Weights of a small transformer language model.
Architecture: no biases in attention or MLP, untied embeddings.
MLP neurons of a small language model. Each row is named by its layer, matrix (gate and up: input weights) and neuron, and shows model dimensions 0-159. Each number is 128 + 32 x the weight over its row's rms, rounded and kept within 0 to 255. Numbers have three digits each. A neuron's up and down rows have the sign that makes its largest values positive.
After each neuron's rows, "fires after" lists the tokens most often just before its 100 highest values on Wikipedia text that the model never trained on.

L18.gate177:131134115168186134191154082106184175107107150202130138083146153082078122171112149108183136197144124146101189136109065131132123131114103111146130108110138175138118096166138074100161085121158154089135133109090143145186164114156124140162159137085096151194086173096126127135085123171081086106109150121104108129213114113149131205098125119134125119060167112099147108135158110129094133094083112138104133154132165113143087111114124154190157104162147096159185176133176096127158070165177139
L18.up177:114128155133129100113191119116162113149077115140036157152128112130090126120152091121133126152096181145093120109118131102179143130158155155128151059133111141197110027196135089164160152103161135120105197124158152118055153113110177160159128174116141143134153141172076156118086085132106120159166128126097175061184121182161122146112084096142133134099118120112094104117132099123128179108139112154140148137153174119095151081063143235106104129110093109118099115095118080128165092113147160
fires after: "i", "ur", "2", "ou", "re"

L3.gate113:163104113124152137094108051134157062108133110075132122123123162100098152106156150087160103088079118108071142136135157101094147160126142100183144135136044149106147078053139152139108114188151139112105191144111166165127097147103082131095103155108113125189194066128111080095079128148090137143128106181127126138195084114080160078128160114164121065113125139188083141109152096144167189110164078164127114088171110117150106129162168153125142095125094174140141091157123111104157119161176129
L3.up113:128062106143170199107105076124110101133126114144105120096116149117121109117121132109138168116116107107107132088135118127151118103117124200243177120093152203147103091155080110090195173145145114104155177090164195109143104166155138109128128142095134112094160117130166134114176178177097111148141115116154127093127115137072141102104116113050129103145158150115237138131149126097181060080156126136149144149082162110120151088118122148171093093159084177128063174137117116111119139124154136
fires after: " l", " a", "le", "o", " V", "an"

L5.gate393:149148100135118113120084115118149099197185128124159071114099090105116137105143161141128136047085062182129135138133093130167115099109170124066149092106056135140137123142073117146172056133127116088160128116156147158145120181136133195151153112087133152183111075169180141103139143130107192139186188088166132074162169147157138128054150095143150142140107108075079137160147128163092129105126123147102149122106143063138167121122143139144123088137049102176164144151134138139078176117127164
L5.up393:135082107106157136133089121122090107172152090118176142113106064129129137116165158162112129130132088158139061095110094130138094073102106148100113105158126078104102163091113126154155119173078081107145117140182192161106152167184151150153123124072132179111033118176163163153153166133147137110178147092156109115110115124127120127076165102113167109147177127089090137175195076149151153178186135157118132047172154084128179119138159160159143147139077108164110108090135154084159131116115194
fires after: " s", "p", " c", "%", " G", " p"

L7.gate427:182146100113136210127156116173173169167042131137066152132142079191152116127117142125136131148119107163164137146128180153183160099119123156123118110116176117153123099135144147120107087144136122119112122139116069165141121116124102097156110158149130108128092173151129159159110142144201207149166115133143104141165144140060100151103129117164095067134149137106171161065159120100102059088102116096129130119118116168092099098083129138146167031122106146044134198069106147067123151123133120
L7.up427:138136090077151135127102077135096159070196141146120147149125166142129094123054153143115091101112120140084109162079108132122116118193086159098141119106091147110171145133123115184140149156144126121124134130167110081121138104102149153142053103066126122139126141124028087105144119118149111099152099201096210148175169097126081096087169108126115117124110120088055159090097143076100102089170116134087159155089115175147128159159100087107130094192136177106138158078157168101125161159168144
fires after: " J", " se", " b", "ab", "e"

L13.gate112:112141134129084060128060059169089056128126142146093156125127115109072143153089189101138143127096101139137213085157133093074128192172120124152049105075125106151160140187098087106119119105122172161149125159142204170113144146118148123155085126134152147150108134117131120146105124118170151108155107115130133127118118212112101177133111093131099163090122175188158168118130075131184144199144158151131162137092113166123141134098131132083135186120138119177191152160127163174113102113110128
L13.up112:161170149152128135170130125138106126091151138101130133179134107133124119141085132187127131142088103195172146130149168061122103159139117127162104193140109137150179170122196135126076116106138110168113177191154162158091104141137089153181063122158141105138135082110128106095083122142104101173144151035108132124103136107126092118116176069138131111160134135178086099116067130163165108130147119085152202122153162138103134154133163141097085128049082129149115148134180233157162143164132113
fires after: "p", " p", "et", " h", "s"

L8.gate90:125152105137130170111100100110123108147061212098182183140175130075143147134101162065207079135133103149134122102126102111134149144066167136145081057112126165113145108189156116117160111158156093094135090139084105166142123110121105128117101123139122100131135132132052119124088120122146104131173126139120121101133143185142132166098102111090114139092121048191130079141131206110143155143135057121093136148110186108104114108116106168108178178126153145087145080040145123161107177148132083
L8.up90:154117083098178133164110088157100111172129186117134147110080142154124103093081098101097140147128087153137130068100127133091196099165185176131160095124173121202064125192103142118147169055106149083121112109149114113169133153108143137109094114133163110133121182097109149152139162185120208169107123122081124148147131123147113093048119090157156100116115131119142140123187133102140111134111149114122157181159131141105054065117113123132170115138083101104157133123031112155093161081160095
fires after: " b", "l", "p", "4", "c", "st"

L10.gate200:119210133127203125076133102096179136100134132051124171103087136101107110138107196127116092101115158131155057187085119140108121098097163136130150173115108138147205122192155165095174083170165189117109162130090147109136186152169109118102097094146086079162066116138125134109148179167117168149140128147120117104107102108133106096113117163140105112150126096145102125150144123093145038175086165154127110169095128109144128129130148185090109140133094129142138126146146199200131106177106134
L10.up200:078163167135145099139133116133097110152173154091131138147127082058086106082177095163161100145094124112160089102109037133111129068110150115176152110116135137118129113130110121132162083143157133113121053148138160119111128151111178161200178142121140076172132133160177111085145118132103104140131169078201116090098139150144096147090093071089141118076162085164130084149141123132166143133186128134129057132132117159125053126123157127154138216163081133133144103087145120121127113194087182
fires after: "p", " p", "ip", "ec", "r"

L3.gate410:097201133235138076186161143158150139093122093159170148126135108081096130157193172095097163175146158138115133118111094145147126132052156122091092120133160128096174154149127051163179115088162106080147189165142105149125183135154091106128142157135147171127179123094100117088090116134097142146079106158150170127117128135092085106127126075141128143129088095143160112091156123157169117163135142194093118133101090156112156164105140158090186129122079070162142153154185101169142138163125145
L3.up410:165159154165108167127162118147104123108077102157154136145135107079106092151199148138128158128152152139154146158109108081156144064067121136123168106140172158141099092097114075156138122107147110078087129132152145125151123102072071152102150145128107116126127077123086131069119103161065113140189115163123098117164130202076119105084138102127132123100065094163098141130146137135160213119118143209182113102131131090145135189145091134096164131116074139143112149168154125190029100100148171
fires after: " p", "p", " P", "ou", "P", "re"

L3.gate56:134126125114119103105096116164112109096116115136131145088112121091166159163128114169120077142124088154109116175183122079110141169193106192141092124088133157161142072100089109109158145137165122126179129145082127073184154141118101210106118100090131102101150162165130138142076111089115170134140111155150125140182155166102049153097212136131144132103049163150117172095180105149125155152111104131184175136199114142153096087089161151137174120175095136144165192179115169118136105128123077
L3.up56:114147181124179217136073125116104100117110155180109171163111160145118151181180123153159168130133188116095090118081092123128143134209141113085077171114194084112115062099070150124103142103116121124100106146131177091100134125147140147154182103191104156106188143138132134101102122090113092120153167082061091182097145128191080106117167098140140117166158130138141123107124141158156149115110156157089096134122128125136131145139198124103109104089089093170147096194181155120118108116077098
fires after: " m", " n", " p", " f", " P", "p"

L3.gate378:126099116129110105122187101200147086132126147075134094123141116087144150152131183164085143156086065162091125091117100103096135154145152137215147162155091132067164079106073114158166113133090108110128166110105133158108123173173156149109148138146150146128118124090097097153118131146063018091087156130119103045120185086088168070138174110163090134117132101110112125104070114107153132158093104171102149109121098118173089135128127111131145116155106128200175143098117152143088075109151150
L3.up378:144105117135120206080158136093206090081083159121110130129190138136171112166107157132154165115113091206091136158110157048176108109101143136145151178131127126122175114126121141154074142093169124096123087102069121134143105104109143123099154162120109134125122161133131146158152119117157129132103155117103139076060171100148073107154105135144059175174170101110160087099108144129109090148166114129106150168142123110119077158088126097091110161082163178060086080117103207104123128109097061
fires after: "ro", "ec", "o", "-"

L3.gate71:123139134174107155144121093179160107206134138185205110125115183085107079123061113125136112091124130108114103121103062127168122152097124149116172105135124156107174080083110090113160088076156132104169131177124118138213074111118124113147121070125108150168116101150145142080068056138085111135130107140181096124138145132126164215153137086122112159079149158116129107127185100087122131149127162082125128163094123125123095107057136142122185153136163137149147107103194187106140185119136122
L3.up71:124103134155115118106121033181110158151119163155195113118108087151112063114152091113103079116155125100163119150071123114146109165086080206122175122166100187146149120082078151116161101112133117156134195158158156126179107130136080106092111133150084099113123160193087133135149123148114167084156127100142108057133145157125183160088116109203090125104080162134109121134137096183161140151145135116103191074161106116069134133140160121154125149109126197099144186111141172123152144123089164
fires after: " comp", "v", "p", " (", " "

L13.gate383:153096122160108054085035092134128086100066110159175096145115128139083128137173136099150097075087122126161098147081135143166052163143113102132130197130116102139114104135097130101203080161126149117140115100130105088117189137190104088091105114112114133130079108103070133141106119061122165095161063100100131096137124101141193097129095132119124169123135130039152136103177152110144120107181122113153125167124118110097066062156140135100119104091128120098149150095120109140144125140193164
L13.up383:110129122136200103078139078174114179066076131071149073119165129138068117093114163122083118125066163096181119138142133201151120152092189094160104146149137165136123158135159052100136156107097134109142133174130161032104144126120112119141115088131125104137140115113090114152153092107086100143173077134110168124135192102110165090150135162066106134073144083119113122152126112098126180061108124142153154159167105136089142094048104073143086155146086160151108166123118117106127129123095129
fires after: "ag", "n", "rit", "i", "c", "oc"

L3.gate49:160198123084138122127089125108083099118114115140177161098127109137190143132084079161117087124103082124111123128139165184132083158171114153130102121114105147138081131144125139131119127183140141059169223132120144068112112128107161134125148151067084123176186128132114130129132150109123177070172127092162181127156102182183105140075160147129164123123102165153150151074105067133172158105084117061170165186147093109101143102108183158147131155103152136128081117176135156070110176154101161
L3.up49:135122166081180125185155135128080177115153092151181120148093109113109175172128118124191109154122161114151148127106149162141134114182089122181137135116166137143102068126130174129090117194131215108100182171145135135180138183149187171119128156130129188172156164138124167105093136108163129082160102156179188147140115147126070148088141153146128130146157123114119081160122105130123133137102149061143183108084098167196147105141138116089157161101128101119100090158114090129081219161130161
fires after: " m", " con", " M", " p", " P"

L9.gate446:143107104159124124135099112113113108164148118127125124146129149113129140129134216113124170078143125094133125127120119108102136131148154150142144143141141205116156161085166122104158147107124088189103171129123137136169095175123108083047150092163175157110171110092141145147111108095117116093161173164133136176181169056111134044114113101153047107132200142186135121102153155045176119107151196161101120080100147079167169138104159121161120153108069117176183107122162140150120065148122101
L9.up446:134121164124131158096130061163158108134136115149103168127190160155182084131109176138192156155095134079121194087171141109203130160133131116140081141133135125137144059061072161126153192073099126132155109101114178122156065141178108140126093155123080178161151101159170133114239191142136145124108158086141137111130128124155118139136090094116125151122107114129136166147092151153099199163119152082132154111111136101157128167098105129171130075131156131147084135121140128064080092133121085
fires after: "us", " pro", "o", "an", "ro", "as"

L3.gate1:145111089118131157132161089144160096180130096183217187111137163083164108157102149129115106096121131122144137125120137113027158101149102131084069075169084139162111081160040056097128127150111170116117134160172114101165131113094036086168142139143134114183132170120119181109151111132126155130088128141065095159141108139074167161109121093105139107120126142122150145148112063146144142114089165128104111115152157104111121102118160124152135035105132155076143079146120142116133074112162148
L3.up1:115150112192164111141155072117051172147167171184121102140127091145107146072124096213129092122171114150081107098210178110098132163164107139062137093135127185073151112152094124127130144125109103154130111117094166093142148092073134159151128122122101104151174158126138171110139108143150123129164129122113180057116116170188159172083148138186119169133128116130108161132066161113113134081168107112140139097148133140115102100141137107118079168063178217135132148137081137144114107164170118
fires after: "g", "v", "p", "f", "c", "ord"

L3.gate447:106083184207168069097145110106088110070169139209194106117144121108157127105160122158176114129116096066115119139188162112132105176162155126117096106083115115098182060124121095121143132080166110103113118153098144121139140106141142152151153151149070137109183146144138152080104155142157136112145132175119059194130116127102136149125150125122099114161091162066083155136111142101137060122132124143149161071137049129086122137098117167138130186129099112080147093069146178147130159166118176
L3.up447:139103111203105183126144080068083155128166117168173158144169109131105139110108139132075171146155167086098118191154109043153052118143156167097138143134147106112191076111149110145193137139056166110168114128159150162074122061147116133104113112167149173124154135167098099136202083178166120119105195134072085131120127125141101123122118139162119140152133159138123162111101130194119142127086111167102087122124145102102134136104080145124143129149102156103170116163115190197098145155126139
fires after: " P", " p", "p", "r", "ep"

L9.gate73:123163135136084178101096111090113081165114156123136070203147095111147146142111137113099121112184084095069134160106072156174123148137138124133151081117097161127158149189201154147145133155099058108132214115149063126092158109130124127183141072107140124106110109148060182108110189103126168176109096139136108110171141115115170183105111113111102145139177190129145111159097094120163118151147109146123093101114192155082092084122159163090115189127108197123133126132127089127125157087160137
L9.up73:138105101150176171104111134183125155136107171121112103122084138140099148132171182090160116151076089140142114119178150155035154108169143133122135081127093088165134146187222135111115124132117143147112124113152086019069123132149096133121110106074121104103076110113114155111139156107155163127048150052135189182157112125105115077113169150078057172108095164135075129123135158109129159114123141099132129081167125102119117135112115157173080158133132175145110125136060141135122108141148126
fires after: "c", "i", "s", "4", "st", "5"

L18.gate221:148143137108225148130133082108135070154132122095089208152162111072131102145147155127186179139117084148168070099148111086134149109133146149184101099084103177104091112112189106143147091100149113056128156184092117099170125153117088152098109124125126101137111167123176042165114132148140099121141064148124175149162139094134075092102132154153130226119128124134103120102108138154110172139143120120161090181132142143176138103140128143133126084106139053155133146118148141096176085180099148
L18.up221:141110151108120206156123076129129121134097179121161127111060126098122133126134132142131147101119160114139156128105072079151160093073125162099150204177127102100124109137120129082150156136109138103158150173150151129079181128112129070137224081096111164177168127070051098170121162137111100094146183084134111157169085150127151145181111103150166156136121146103162142150087115115129151147163113096112112121203155181116103122154075136112182132141123046188133131161130163148073102098123164
fires after: " C", " c", " m", " l", "p", " s"